{
  "d_model": 224,
  "n_kv_head": 7,
  "d_mlp": 896,
  "norm": "layernorm",
  "qk_norm": false,
  "bias": "all",
  "tie_embeddings": true,
  "init_std_qkv": 0.024,
  "init_std_up": 0.024,
  "lr": 0.0016,
  "lr_mult_o": 0.912,
  "beta1": 0.95,
  "final_lr_fraction": 0.03,
  "doc_mask": true,
  "train_tokens": 862900000
}
MLP neurons of a small language model. Each row is named by its layer, matrix (up: input weights; down: output weights) and neuron, and shows model dimensions 0-223. Each number is 500 + 40 x the weight over its row's rms, rounded and kept within 0 to 999. Numbers have three digits each.
After each neuron's rows, "fires after" lists the tokens most often just before its 100 highest values on Wikipedia text that the model never trained on; "fires before" lists the tokens most often just after its 100 highest values on Wikipedia text that the model never trained on.

L2.up777:477548507513439549542510468486489467540506551506493468510496411476491625525521502514484468506511589531536530514568581483417471517483537447436520527535456491541466512563464561525457500479456492471483428472497503494535490517509557550476556516426537486489507547469534500459466516498541548465451508489468479501502521557471541458500476519469507474471555463451472467420532518518529356474434526498561452505535528419495527546477496508508495494504531542513497440505500487508471525456496578504482474481491417460471488559498486416533461472587554456640452497459439526472492525541553526575542499503407466478514527474469474561481492506523548565514481565439500474512511518517488483438522
L2.down777:482449500505485512469517504482550486503509466509531436492518599499503406432460518566428558443563506474522442495494455541491531518527508510532525492495574433446489504475457541515501439477531455502575477495528496523541552491505570507517462593550469517519475532486443495576484514542484477550454496477579522475500447577473502477481528503473523423470523480529528584450501503457534629469481446524528463462449497626554487459563526453519437504552500517460469433510507546458514525421544489460502482451483494508545550503470497443415509474489545536495484491490517482546562525472524483520476495542516589507467481471543511537542484456465477483541499536464457403537510408533458481537492
fires after: "-", ".", "s", "(", "{"
fires before: ")", "|", "-", ".", " |", "}"

L4.up324:514514427493414527537529494516574526475442461542542559513448484496507504486512520465590496506459495462501508470453562505487532526477489466451534525454522497501563439469462556571456464476551448473513474494518501544524423439522505491515480531481523479541569485542594495465456508436473468488534523472489492513499533520542472544533559519459497506488478431447549495519501512492553428560447469518540475477486514386483492450546534501487497520471481472514579438468523493421521484464517506417488385545452507626533535508412477525480503508595533437470454477480474553552528536541469490512537553532476543491543459460586530479463562485553444487493518541430534519498444518497472496450501
L4.down324:522518404480458520519514512470509519548499477482540429522564473531541579432497522430544553490473561601508517531415513461463463594455556479437434506492443471476464508482482545460533490474503480504429530450549564523535490490521428578497445435538545509501441476487392521470444567506499441517497508476504511513484528482555445500472467473534525533494524481497460534533552519511462402551543408540546460505471470461521505487536506509433527518478475518519504463595508500478539545504525474479526424493528443524499577521492494505496490540541553490525468501430554504536505524502409543546494487497531591452509421480561543505514524516565488520502490500549440515447492489459472450461517
fires after: "-", "|", " the"
fires before: "-", "|"

L8.up858:475495530474490506526556499452567499508555559436546547500444529506493517486531456456523475406488544555485451502544467551556510479516470495461505498479461438463484397571484526450483472490482425489453540468448472531554516443576548500495560546442526515523452531471509464521513474504492510473423525522535518500481545485502491498465556491534598538521542587486468491454510507534544509470470494530481497500517541489492513545548569523554418506429510500522494419468564528544530436447480525504543467461553517434502448511509486475531441496484558474507496476531429513453516419467456558460480529450551464441542509509546555452527549478460601544526518568437485535464592492478509419451471
L8.down858:496516474511518527546516518486492547444471473551483506489449521504431508513580512498462442511473544526539473408501538541535483520530490452541467487458548490460467564508431484491564529490515539514528500530478474507542504484479463516413421512526401508515579548583551565560467464481486500404494410581580486492519543510537472462607540555465581508513473450491541466559487496524480524489502455506516434520529544513427447448536546539459476529470591458468520503443490516498510484427511483486519469482482503562439493483461460536523530482470501568486538495550477466451519478515486512477498500465421507441497557551427484551489467460514495497515445538624529534471464540498531545502454
fires after: " |", ";", " 1"
fires before: " |", ";", " 0", "+", "."

L4.up75:466527485540399442502471458595531484476504470501482496565507531553498510544514529420532495467477429502505568505491558507424555444552446489513497524512487537538539443447445471474532489477599566576533485448529493491531483482562541535535543495461535449489480568483523594457535516515441553533487570497544513469467464488529523571462582447483478462420511476552479418473470511517540502488552493508467493496513501505494575542453500492456488455490461559513498483546553397513549515485526539526475555506474496461522591553496526523464501554529550505509468473470493536538490431502438512497489479553483569510431517509490510568559496463475431467532468533435464455502462454563513452554513
L4.down75:511472406469483466533584476445440557536489496523492489545536491493442516465488465577482576560494532484559474536486464555520473529494502544467457526452496485459524450457509463538509531482534461469458484585560540437464498541514469521553512565551410459505555491521480485560508531551468477500437466542527477460499508551470404480504511520475397505472373550518476564486538503478441521508469531551524440449548480512570449455588502469496543550484494559502486429542505574470487548500527477432467513509567461459523498550481485474485479465554541501440614484551508484456526525499445506502502541478414521428496473445517472529464553513518496535505483488523472470506559490514512502465528
fires after: " |", " ^", "{", "^"
fires before: " |", "[", "A"

L4.up300:483512479522442457518479493463576514526496520509532534472472415519531558540535480460488508513549587568408535493463530491531438531428480427452525502539440501405480476494463511481513506458498448528492466506503574586467478479514548571449524542503567537503528494550530453493519507522454499491500502509517475479466514488544486512510499469527495536467479454473555471435508512544480466554542455463556443517491562386500512501530552489536531570453493530536496426497492488585527502415492513456460457591546446559472455549522486450514479495646499483475509486453455487500500539586492501544538439551543551453511415522526493486463555458553465496436485469519490544532524452516480501494537
L4.down300:547501491541467405533543509492449465462495502518519521487553486491446511499428487503480532535534486454521511483445563570470441574464504520448493528464492553496469562469514531515518567405507485528509453536504510466502447508526501478509602498538486498493531526471451506568526538509527561469517514549459561506452520450438593491473428519487476480566469567432495590473490511550484535506448470518442541476577434557547572474404481470519560478505527573388501567494482494568447513512466472413497522484496544453515485496484488449484491504424441544487523421520540535458505537477551515427499476530558446479526538505430510526493462488581510495488504543475477515529479472497456517488452
fires after: "-"
fires before: "|", "-"

L2.up599:505450506520446479527474532467507482522481563491496440496471454467524556507461508467553472515466524521498473529490468517428509499540448494448491486502412457545516469546447518453577499472512444526478527467524495461569510531586546530506507538502533514504482506506553509530535499510464544520421531528504477472481527509483520573474574503448544496482489492468485507437564487530538459458503552463507430530520583394526503548440622526463492478413499510522555444519485439491580476406575497483549521494553478526526460577495522503437515535458553502594505455455447518522507391579447559485548459529418530463499541508498536508496494552517497539522438438513484443505560495527488457465513
L2.down599:516475484481494556506552547504557453555460480500496530433542515526535449451466496495543541468481476430547490579469475486455553557523479479560460446475454478543520489445487471495469473420492455485560492496517476507487494473514529520566476494550461456516532506466532492497506527471503543518492583540543465531538500523467431454463507542437599525569438482451516489459550545521526497554530553514495595474495498620562513463529490459498526496473454515551449408558515498459494514499552472478525547523484468589480552453443464505504423508527504483431538488521463467426549484484455561416473507516484556495484548503463561534541485552470451476535548465383516404491504467529485474463499
fires after: " |", ";", " 0", " 4"
fires before: " |", "0", "3", ";", "2", "."

L8.up208:476510424518563525489550466488487472537465463503532520524456537525567494492528546515486479456546457427507436499509466408449447502451585582573517517509552488516518519430471504467506568510434531513491429522471598462442539475532432504521514442493506516570552520521584491526519521538413534525470502419485533559540551515447561582497479449534434492446428498557494458483476482566450509545513505518479530501429518514539558559495425484511513459472476552603495556483495559469498442491481506498504469535507484527521535522500516468520523535459498558488554571497494530490510487517444491493483514512574500488467530474462411502588438454586515456513486538543493460495525525545492478488501
L8.down208:455507536399516514501499544505468519451549494500452567498528438469500474505474448464505487534504468540467493525533500506546481495525431503448539533545510449481503463529476485590475473569530596535574502525558476531503517509456480515510426529471430411443537475573491523488524511462541490499487472497535463496507481485536458518538517500615515508476502536466448511465530383478443508489539472538537476499545462501512416477500504532452466496478473430451541500496488496530456523501381503583562569446532497467486500466507530511414482491504540438544504495480514498548497548537483441535476487493438519520553489520598565594440529450496519508495565506516555486558450509551613511524488
fires after: " |", ".", "|", ")"
fires before: "|", "-", "The", "="

L8.up892:487404438458547497554578498361450519532479524586484488474497518551593566546461465481535514484510508518512476482428471438500549518467512518508560481574458486490524430481408516498489549532557506548473473506516562460512540522495474568475513463414526569523445508536532568543535471513557558500490486474490515532500505505535475496415508496538505503526430464539498482596461448563453524490515449477476530558491497512545453564436519468458471470465540484476490476480485574482538505550505475464509517521539476507468481502510495498566467389454521473488522533439486524505443461468427508500480494481494513470563487541497461457550549484475458470500421562485497543511512473537522477393510
L8.down892:527482460477512506483574505482425479504485517532469529502507521463520483526500505469475483494469504511484478495510482426503490489506470498522490511591417482499498452498431530517471540492485559571517461504483565500464478523498493560524467470517560547531478541514499465505567472526576467476486454482491568517499485591495467531492462471645538526489460493519490535505473365513340521508518514537484553539508464508553501470490546553498449461482513537484627527449447507515517494468384504487623527464515476508504487538479507476552486485488540516504456559443513494466503473516468490476570477369525486517512563511508498479493525479471484518463528493518527555503527460495638498487528
fires after: " |", "|", ".", ")"
fires before: "|", "-"

L8.up614:443475397465489497513483519466504493536470517476499485490539468554510545524445457437544475497509503561509461513444494436482525498431510507495518536537504446464505469482498496467509404518519493499511452515510505527466482475572476520509506454520560538485485538570568527562566436497451521430467477556473530538486595500543469542431497469531496559443477438545491480523482521515537476449482538487517485564470439551504488517415558415554511494486504479578457527500516534567482469463532446452517530448489449594447554547537517486525481520540489497571478537427440512442447463522361539498567508517470555520501504567519547493488485583454444509481429504510515449529535515503496518459573
L8.down614:552521519477454492492498526476456534487469544460538568445560529514496471515565528534520616480532445454512522490455494489526447532483470533546498485573496476524462525481535470442501490544480523458485532548559491478549475496525545538485462518500549451533539503466515502412487498522446540525425466551511545539515521488610473464440529506592558466586538424471531532589454453484418559536530482489510611459504464499516520554498491488587503513497419506478501534442501428570509525542417457486541456431530514488441522491519525534496456446458450492503504498429436506525498513481499475471465530454481464556521519570487420491479445514440456504492495488483504462553535471474581490532473
fires after: " |", "|", ".", ")"
fires before: "|", "-"

L6.up794:490549473517515496498478456488505496543488500511517486520518506585576619512536506525519532479461412621430485523446513488468394508460522418489622526534462517549530466457461455509517514519468484498501444472485531543446441478510560502556488491488530523497522504524567442489487509525456445511532487462518437499474515478624471536488493494532545544450508483467496429504514529607471489517450472487453517522492513471504498515488514476449444525410486457527513506455484550505563587508536519505458456512515508521451435473502514516465506493567517479501471568444487585494459505440508519516566515505477460460535454472481539467436530392503517519484507448539456466543435506592490466481513
L6.down794:491479486504531472511447536495473567545527511563530488514499508460519526508547515510493493507435589548477447505523457512519503567564502499463388536559530423489491513551436502476472402501456501522461559511439443467555496436539543502505548483468544450501520514496515520532582525597471499562527459422505465481445558471498545531471501460493509512449482576531452520515501589521511484422516450508519500472505598449471484512526453479462525469479512412537441453464463590503528532425482499482489490476430527463539557441495564560494465531515529512493555471501563518480542477536504487445480453486533557453485525510503537488503564524551552586519525447467497504430445521457503460458452
fires after: "-", "|"
fires before: "|", "-"

L3.up230:481506541552411518422429472517468541485451514498493522481476453474532556446499528483472503465478521503543522567434512469517412536488453497510448515529505521491417538555436450546414459491465518446430449522462502588522473505515538508469520500553560476473553476553474462556520553504492400480524553482513496538513498547499548474490541455466542426447475491479500499539493443516522498506498499548616421442525507462510480530515469486462528551513491512561526503559466469490559607479536536464450475525470486545508486486527553524504520552564515523569457415451530473538505588409528515507463491538527490474544471474465447513455456494525539505528502401472481559463495462499423506481485
L3.down230:565491516454573490547558481478561405522482494529500397474540525517552455469520455514515515500604511530519459428484475418486530463551550527516609451497466501428559467546547450477513543508533512522600553502486523459480546539460513594492516516493490478491468536468527507537454438494518491559498488550490543495507481563551462462469519500482520464496468419481502476490489488484461452478551487464435497527465476552571513500498540597501487485505491514461472517521508549521446492531530524543593543525478604480469546475537489496509493410474518535541511493557434469464488439519509504497423501509539532470458555468509497446453547470426422540506523477592531434501496519476529493462527
fires after: "-", "|"
fires before: "-", "|", "\n"

L7.up261:506509455500417510503549460474457510441495561501538529484527520522579558561436501461559428498476398492412502586438552461499633484529509452489568520592504474528513444539485474507488543522482485534494523572415512494470486469491485501470433518440524513547508460492523506527476528474466485430520477506536523461438509507493459524450505554592500548475448511567493401470518495501545511560436535495474452491507487516479536537496543487504480456475483444516507519422476536497497489598482463517604502563514562520461504505570487503515474479545525440532531479448483560535497441497465509536528512489475459537497498512469498468540436593500502556512543450558477504535462529489476498433493
L7.down261:404446547568476502523506537518451480582513522527547500495456475491444568466502506457561461492452552447465432488490480455537504522485524514438493525605452526517517541476484527539419531534478559491514496444454536563480471439506498536546484429468472438474553511452525444545560453505453532559421477497437550542489472504436465491502512535570472454518541500443491541508492440591472514512610493489519549551454488476526485476472506541487465480556517572510444497470530491517489545536434518439543454463514518500507477460432436489544479506523482502471476570454500502492445565487525550523427526486537509490486569484478452493501541466524505538474504518423507513515514501608580512555553
fires after: "."
fires before: "=", "In", "The", "|"

L4.up430:516510513550419503513576539490520495464536490510531527499468529471467569449516474503587557497444449549442496507466507521423426494516459522483535526498482453413606502502476480534545550509543515459464489508467506489481436545577478550467506532511584541501459494457487474578500558518488483506474479486582437492489493471530467492507424503445565521534515535515507551541521535509540487482473449543477435438498550525505510559545560472460455519454415541533540433530521503505510436444493516519456521559455503599525510466511565510461448465468602503468421492561485506532512442453481497484540511537483456492481499505441468466408601444574514507474512477537457537451533510502492487493542
L4.down430:491534489511492421506475515374484460542483559535509489504499565480482463481423490461547566504537449555505427584528548486486504468544548499526468462482541547438554441484490547457485497617417481453451469470501503517454504466496511490491556467442562448474482547471500504523468593567476478463498416511505524465445496501483460531501495516437531517484533560523519536584480536436529501480543517478467520488520588438446525502520470497466479474457478483507534453441477446402561461463544531498579474475477455552498554516521537540541574510528522535473493562510492486515524514554487487530553419490520474579543468517477492471495555493500477519506532451592496412479556482464497486493485
fires after: " |", "|", " −"
fires before: " |", "|", "."

L8.up401:459456483525467506541504530451481473529426532527483504453557508564474475511553479499426477366505500546538424578532513446487444544441516487471472534490494444526509422481487534524453464514537473529543449550402518511497528456468476524475530482520531450501512523534504504493559488493506593459473473481524452495508528522508486481488454567497492403486538538475453441535482532480570552549507429506565512472484474480526560481466507497526471488458503528537457511468551534495478529452503474434524458485474409449490512527557517477550483501442566439574450526466470472474481543535479498534565501496509564516498540487578413527505558500387569499481481595479497449489577548566481488499512
L8.down401:578474532486519463465531456419498498461539557523416440607490538473519485504487456512503499503498517481453479477530484521533523474428570514457459535636477586519503487480517474488445463469516557500492472468484557482464488477524562565498538487463518545454533525526477499483524502448463449505472454491490519502461495526522600470459513454628435512538542483442512498483478411480437542545537435481480526506485483558505556475500523485556547511441481463474475457481541483518449463576397547593530509520560522528506525584500571476456488534520561519530494528539507502531537518484481537538467508467401549470467511564407516487534456506484486519525415495501504496503484470493525484528498
fires after: "."
fires before: "=", "The", "In", "On"

L5.up300:461576492481535491544524448558525505524591496506485500483547499485490512521510509514556541487492563562458542525516492544490446436465515517517512495474503496561453514395537450466488524449456519496460462531485512540498512524528574562540494511510563455391523487512540484460493476510421392566549538527536503491551493479551453600483500464468523545515494536513565489478533515570561484479443441585513531447484526429460513469483490561465471515595417450485531439491529462472492590466542565515497561556455479507506465559471479619423500476531549506489483507511510542498496518448561517501514479464465484431502453509457482466471497508531467532498478400515506482524491452466502497494548
L5.down300:439479449515544502493468467411468497544502559494556494470470500483503528527507531445461459494506429557544530445455500455584460468515546480432477494470467478472527526489486518495510489538488443489524550490509513465528478566482491560483518507453462454523467621431440518504508532520497471439530476504499426410490442576576499524472386494584522489471499467528445516535497566431471447503440513509535528494477587488456519557521571545543500507433512513490550507531484585535452462505553523534540499522475514581453522566527493564548458507458509456544397514457533499448514502560431542426546470490480526454513512500456441469467507494555566508465538481547536511523508503500505532482511
fires after: "-", "|"
fires before: "-", "|", "\n"

L8.up198:491473457431551508571488515459462510556516550550513504566532409563601522494432464499506455445489480591506462502489482389510481506433474489523466509591438494566546504439483493424462634524505525538500434496546509487495529518539524541491512445595479436516535543543503548480532508556481498499545506498524461511523498442531474505492441486518520413408464472496480444539498565566524415467490506548528446501518501467504543507468496462477455474446490491495520527442486542526499534493531442546509513481513447581455495532448531499528463524449524522481465528422525510520467483550441505490540534521489514478465495563535509452486555478481504528446564476538509407500466541539499494514529
L8.down198:480515483460439554503537453457504532454454553482489523508524509472513555510484497498500488497474524540473432523457438534583512595519543528476506491530506464493511520446496485450513437582501594573531479443490489444504464533476568449487504529480604480441525485520445476514462507446495514536476504468484492505458528488473559508483540508539507443543527513542530432470507429529411482509486480504562528467486476465577574517476473418476496445532517495508519516488498505500510488506386510574494497451468486513525470456449528513563439433483488520555506522473450530499562552509520430479447610469570484511543539490503457516491461521499568573518534519412478567494541579529611466519454
fires after: " |", ".", "|", ")"
fires before: "|", "-", "The", "="

L8.up704:486529519535540495484538491459457502561401516486532514480454470550540496556479534523453420412429564578476499530471507363477481524534478436501501453571414542451478498486461548466531547511491517480454505506423448529534503545489434556474483460477580506521476482516463538506618465575547555513479487482573500461500452558551510519451478551563485408502457512478506450501499511492463521540445553505559490511491542433510504570524589506482515508520501494541472563502483517515522477534462468554546494550526455489504570475468520505495518510487507486509470535451549566483494500516480487488479520488631483468492515521493467500534484469549497558467524545543523537417459505502517491428549
L8.down704:515498512465495495456514521545435398529492532577464568481519456547572487587517465476457558471531504437427504510517466473534501494474583521519492492601539500435484477568480508523427454470480532505515530446505545532535470491546472523496487497475501503503465547480592500491523467462497522550490473509440544581499536461513519555456514514630555490516452482512555487510531470463391496541542503527493485522495423418554482505492518488519456535459421512489517458447532462517536494474389577491537494436482505534536494569523533469528454493532499451491403546505517558559462467434462501550486484444468489458491506505495491553504435502515512533483533492477526454573515521514563534439513
fires after: ".", ")", "\"", " |"
fires before: "=", "-", "The", "In", "|"

L10.up42:450441503499547485548485453524457443526503516474514525451536479456475521558493468440558513485483467494515479579482539453481508495479519487547498520560468512527507471457426509499497485541439466509435511506551460508439448520567453478517476467533560466482537510568507461557488524437555500395463458467453501506462592536545531468498440516443501459511440544587530453535501552530515432511472526493522443431503536571528527515470485442511474502438498554627525549459458517454474479501548498569496455480461519545460503537465535450509458522534545441505509468453515510516436394508425478527563548513575467572516512558498524461469527548489502538498510465461555489520476516544490441498593
L10.down42:492465525523537510541433485459529532560533496575518444458516495520423590554519537432536535475503530478508477535503531491569437547514475558559491516426619477471483469456516499473472485594504530519503449538480540499497479434470498519457490468427548497463608504457518380392462518505520500564494479447488471486449535504496430559524543528515504457468482547476483526459486563500503486522490437534489539495531539530407506418468470516491455443591574434530496492525512474450526446507526474512587490499506486509472457484536549488522489452544534538549475495457437502442522483523515525506504455507491483471509501576523448460502454522521535557515518532503464408493472485546555478515509
fires after: "|", "=", " |", "Personal", "Early", "or"
fires before: "|", "=", " =", " |"

L4.up227:476484497505490517474467507454531495535520462471518567451547526468520468511528488466485486503421540476512540450484459491513569522497492418530490537537494462498412483514506429503511484434522443531455497490475507567555498466590534472420461523509463565467411457478474482565545478472469441571543555590486557532544518496561473544499557467444567532500459515467530465491513524544550457502408447518555494481445471473480431514539514515532533534534483540525573417579507554521497469382530497493501486506506495515554495542482468532479414463511520479474524499527444516476527524503546545510485458504504510408540491498599537518575520516559496510549453472479448576539489423491450466490544
L4.down227:458502499500536513586506460494474478541473497521500509451510549489469549572529490549486513575528488571581449467468508445488490539519579476494479435504506506451368526507567517466482572471521512541486498517497500478473488529509518552460449465582511539511481498496416545515544442553491486506533462472553518430483533530563485453449428470523516561502474511441474529525506468570450461413476500487479464505470548476511556512492534548461504538464494586518458511464491559500520543538539442507497513431467533408510499468459456512505471461556476487488553473477488468411526545504464501397537510397492494454507552403430507538578502479540506492524496512560498528568458529545556507467502
fires after: "-", "|", " 0", "0", " 2"
fires before: "|", "-", "\n", " 0"

L3.up5:502451499486486463512524513532446534529538522492504519502436463518501526533449480492548506518452481534529488542476478481439516506505421478480486478524423480522543462504457515451559548480556474503530520432523462435462528539567570478526459545463470488442516491482601491494556527565422539518453561494438443503489522532487500555484579475424586497509511443435496493422541520499522507512538573518525540542491548488534593556447595471478459406451503528555567497418475445487581432449547504490529487488520508508494454530490501551420432512479517500534461482429486534514535423492486574451535514484454507505517548530482525506500499537507449557536521459471440502506537484557433475441500
L3.down5:480471493504523486499508511557498519596469533483511463474524487498475496461471520523540572484504500399587480561484505471500594574536508497589347526473463457496540504442507501497471494439521482449524472573471486575486465505533543506526524495476352461478542490502457514498450540510487552509521529470541501460506529528493456466506532502417544511562527556469522493522516510515547533517484529534501582557530455606514515423511510486512525516447464523482516443521480505483493503509566486474423585439501481470510502517398465527516438460467515472441494442484481518464478514447411545464546590491510504530509517458515537529469518534522522494565536483490510412428521499510486500494500
fires after: " |", ";", " 0", "1", " 4"
fires before: " |", "9", "3", ";", "0", "8"

L8.up153:442475424437463507537533534458487436502394527512507513557564525586527468549560382459477402504494576562423507499512517434461535553477480499495484547503469464542422423485501534505452495540501543473528471494499475529489497486495506543557502482492463539512461550435481470477506512480507514551458468465462500494494517504482535527468486549552506547507500417526491503591580486481476474514481462484484561519520535497533497458514473489483469512465567463559497510478406508458534498428477572464577530511472516484445507523518571447571526500417573492533482519461540495432461489448470525518461464514445550516561534559569525537555519554485469471452459528543478484522468583533493485517474
L8.down153:501489554498504528430531490454398511518527486509531491495476555534509520434484437472526537480454536486528495517476503406444489509504504509498520466555468529488505559529520513546509511533501597548508471467478555486510503492524527485509496475439489476470510498520517478511535499580467496468564475503574564543502453485529484443534496447592453484510510483491490482476496379527502482531486489491539491476464500481527481513491501462501575465488431474498482542488580458525458526450294488522546531513536473517533555466467492567551424515519435497549548451463501516560454501586439473487505524494478517515490501458458461532519498494469505516560501532457532472503528544493688520505468
fires after: " |", ".", "|", ")"
fires before: "|", "-", "The"

L8.up623:487516519462511534474538544475489490536484555399523519495519420500556516473463515523530512479481475562499483558511488464516604527414480501449482509528531504453470409559434554494504468497512487459497488504490547559429493482529489489474518449479584507547407527544535491475517567562479528533457493482494427508437588446537475459450564495545524472481490526568485507474457513509547441507509500505540474504461549477530542531470434515563504423448540526562498495471492537472549458454533441459477445554482530504481530468465501557554481476584598521515408522435513510543509469495476546472503417484561436497516525517548594510483592460499477486457495486514446451538473482525466513561520
L8.down623:468538480506459436504489550471513529497546498543512520505441492444498501488607450470561557511471534496472455504531418496525478512508565454452472466433523532515489505536508502418483477557534496444505578427522461533477468453523498491479492473454480557577441492480550565512491502436513562466467566557480531438485562498547568509530493465441605489518552521492477563479469502418556597480493445561566500514490507547503536466522472531507510399497553486517480522457513450565540501517452469423496468501476425514527536535460517515515388519517515476531512456455492444574551456521488578529489449487544588442448471483469503508538514484456502455467466540544526471501526496483523496511479
fires after: " |", "|"
fires before: "|", "–", " |", ":"

L5.up481:485479523495534542513494545495550500435441512504515501467520493499452485492508541499477480493469454554498461516448617515490404486449429492491504536480435413456524513584523443596503482513486488511446466501515466525595471531502522530512491487484516521421498547442488476525475459552529437528507485526496537472523445517511554512508624540429588490502556516493553511471490486637540484431476470485457418561455567412492513525539494547482504467459426452501543439500469543462495488401562474508474518464595459464462490548519488527445505513471532486508518495518468526515527492484583513554536528499535527465546488477554494467500559515497498524538497441508514492517485524480483527411521
L5.down481:540515499498520450503585409491521499555565470523432483511496478497482542551581477472454436541545549572470493414494501414479554465480505505443470453523490425526490500599495475470465586524529449471427524528476541499486474567485507594467571514484577522542461547474471431461522481496467466424489559484569461476440495582546519493462487498505530444504514518549593436476474500477462490482463446474474548507505502526605475527539482519477441555477456513502501521530483502497534459500467481495527528469464512529443507562508487587534493475462554498498471555481439542489445481492552458520590382466510519524517504515493533518438547482546504504505511494499515492524514434516505473555502
fires after: "-", ".", ";"
fires before: "|", "\n", " |", "-", "."

L4.up413:491580462497431506538535475468547553543542446514527456449459497435471487480527545504512585493464564462468505535472495520497502491489519583502525488523522561466500460516507490549476526512492469512487515455504478507564421518535504554487528496465604461467524505503465507530465433492502526523474536538521512446524474516466504585464483521503589477493541607428526466566536485478522471430459382557577520509521548387499529466495494581393516479478545521500476439515536535507437571480465525493533427474521542463501555534539537462524464436443490499522473536485515514563441562458569494543480498514464532417497465438518459498492466450533475491472470444466478547496504447457465510501524
L4.down413:486516543524516441485495480471514401494500511499502470498526509492529462458534439544493545510523423627486489444533482432482516529457565410370553463509527493501634508531484496467565538511475530506518484483484497455514540474450498454484524503506500522524515496492465436443476488553441494521528471465510467482497471507567467492490525424571569493547501460557551470453509500479541519535440449450434566530476523472511485463525447541505484597468523432503572509512507534507549487438511535492566519537452538470487496436486483470511437484543576465506519522494503472482551517558463493491448438487507424509543509493447547457522569489489481520525496534626481523544463516515460579498470
fires after: "-", " 0", "  ", ")", "|"
fires before: "\n", "-", " 0"

L8.up535:429476476572472490516506505512442509474475460503536518515496398491510522568506525495525507475497468523471527482452561488448510527491492512435570587551433505520479475402504546452515479487550501533535501426477485512423581473509514484517443495555570490475480514550540452518524428446395572434490431530457423514471527498513549528445496551526460508458514540479494453528510496588544471540511509486431520463504530504533551598482500494517422487504527469564514566506447431536459468594524526433506487531558487451494411507535499485455477571466478595547515498453513566545441521541490499491551555499489433524507514490490484498548493499467537519483449517492460532506482542504510467517439
L8.down535:548568500489546488491538474547458528560493487516477463507430492493456502427466496462471430493480484450432522524581537488543514544585534534531426481496491578450522536537537447490438499509472537466518541463520477491530420461425474463516451551482457454444533485438489489500462471552644508528513485478529558505541517514530491477492466475604483524515457463467517610492493470441504536515574462493509494487451541494482464466484508591497491455472528512481450582463561555439527531494447495585430527524443575473545515432492483476536454570485531487498485559495500495464496563420463486512490487500476463449520509483487529520510508483442516515470556513481572472527450512474535541534561
fires after: ".", " UTC", "\""
fires before: "=", "The", "In"

L5.up288:463432466507452465496451500541527538521502496467524535478476466478525530551492467445549534478458454448527532532490419527491556464523383460514419508503457469546548450524497495486504463442516418475467493451527516544509495452556586501502428516473519468491493528465607477509528485580445509552384560500481507520512498477470460518488559474484580449490513501493514507471545567493542469491489505497517463566544564400475515532516540512501513484450472524524553460475438483480496477439578508474486513506499481543489541580460505549475481509511541501520511477470433519497545436493466521379582545514430531442531534533494592494493576577467468507530494458514441509510507447501451458479501
L5.down288:449495499507533441502506443471540562570490506564453476524522519466457466486516535569545522496429497483527469482471480531559519563541561560484418488469518437517549500484481517487458470473503515447443573551542507548497469466541490500464521485510467465542512540474448503498509473557522477524509520486494472471483467491580449474539563501490571478563555566468446505514483498442534458377503527499505460554535528489442496435501581558477503506393529520507499477453528514463474550521553480509391491471536547426537485511594512573512495538520536517458496472520465507458495509547499493456561477494443502460521500477482534522487490501520535550511487426583528473405441397528476426458560
fires after: " |", ";", " (", "2", " 1"
fires before: " |", "3", ".", "9", "4"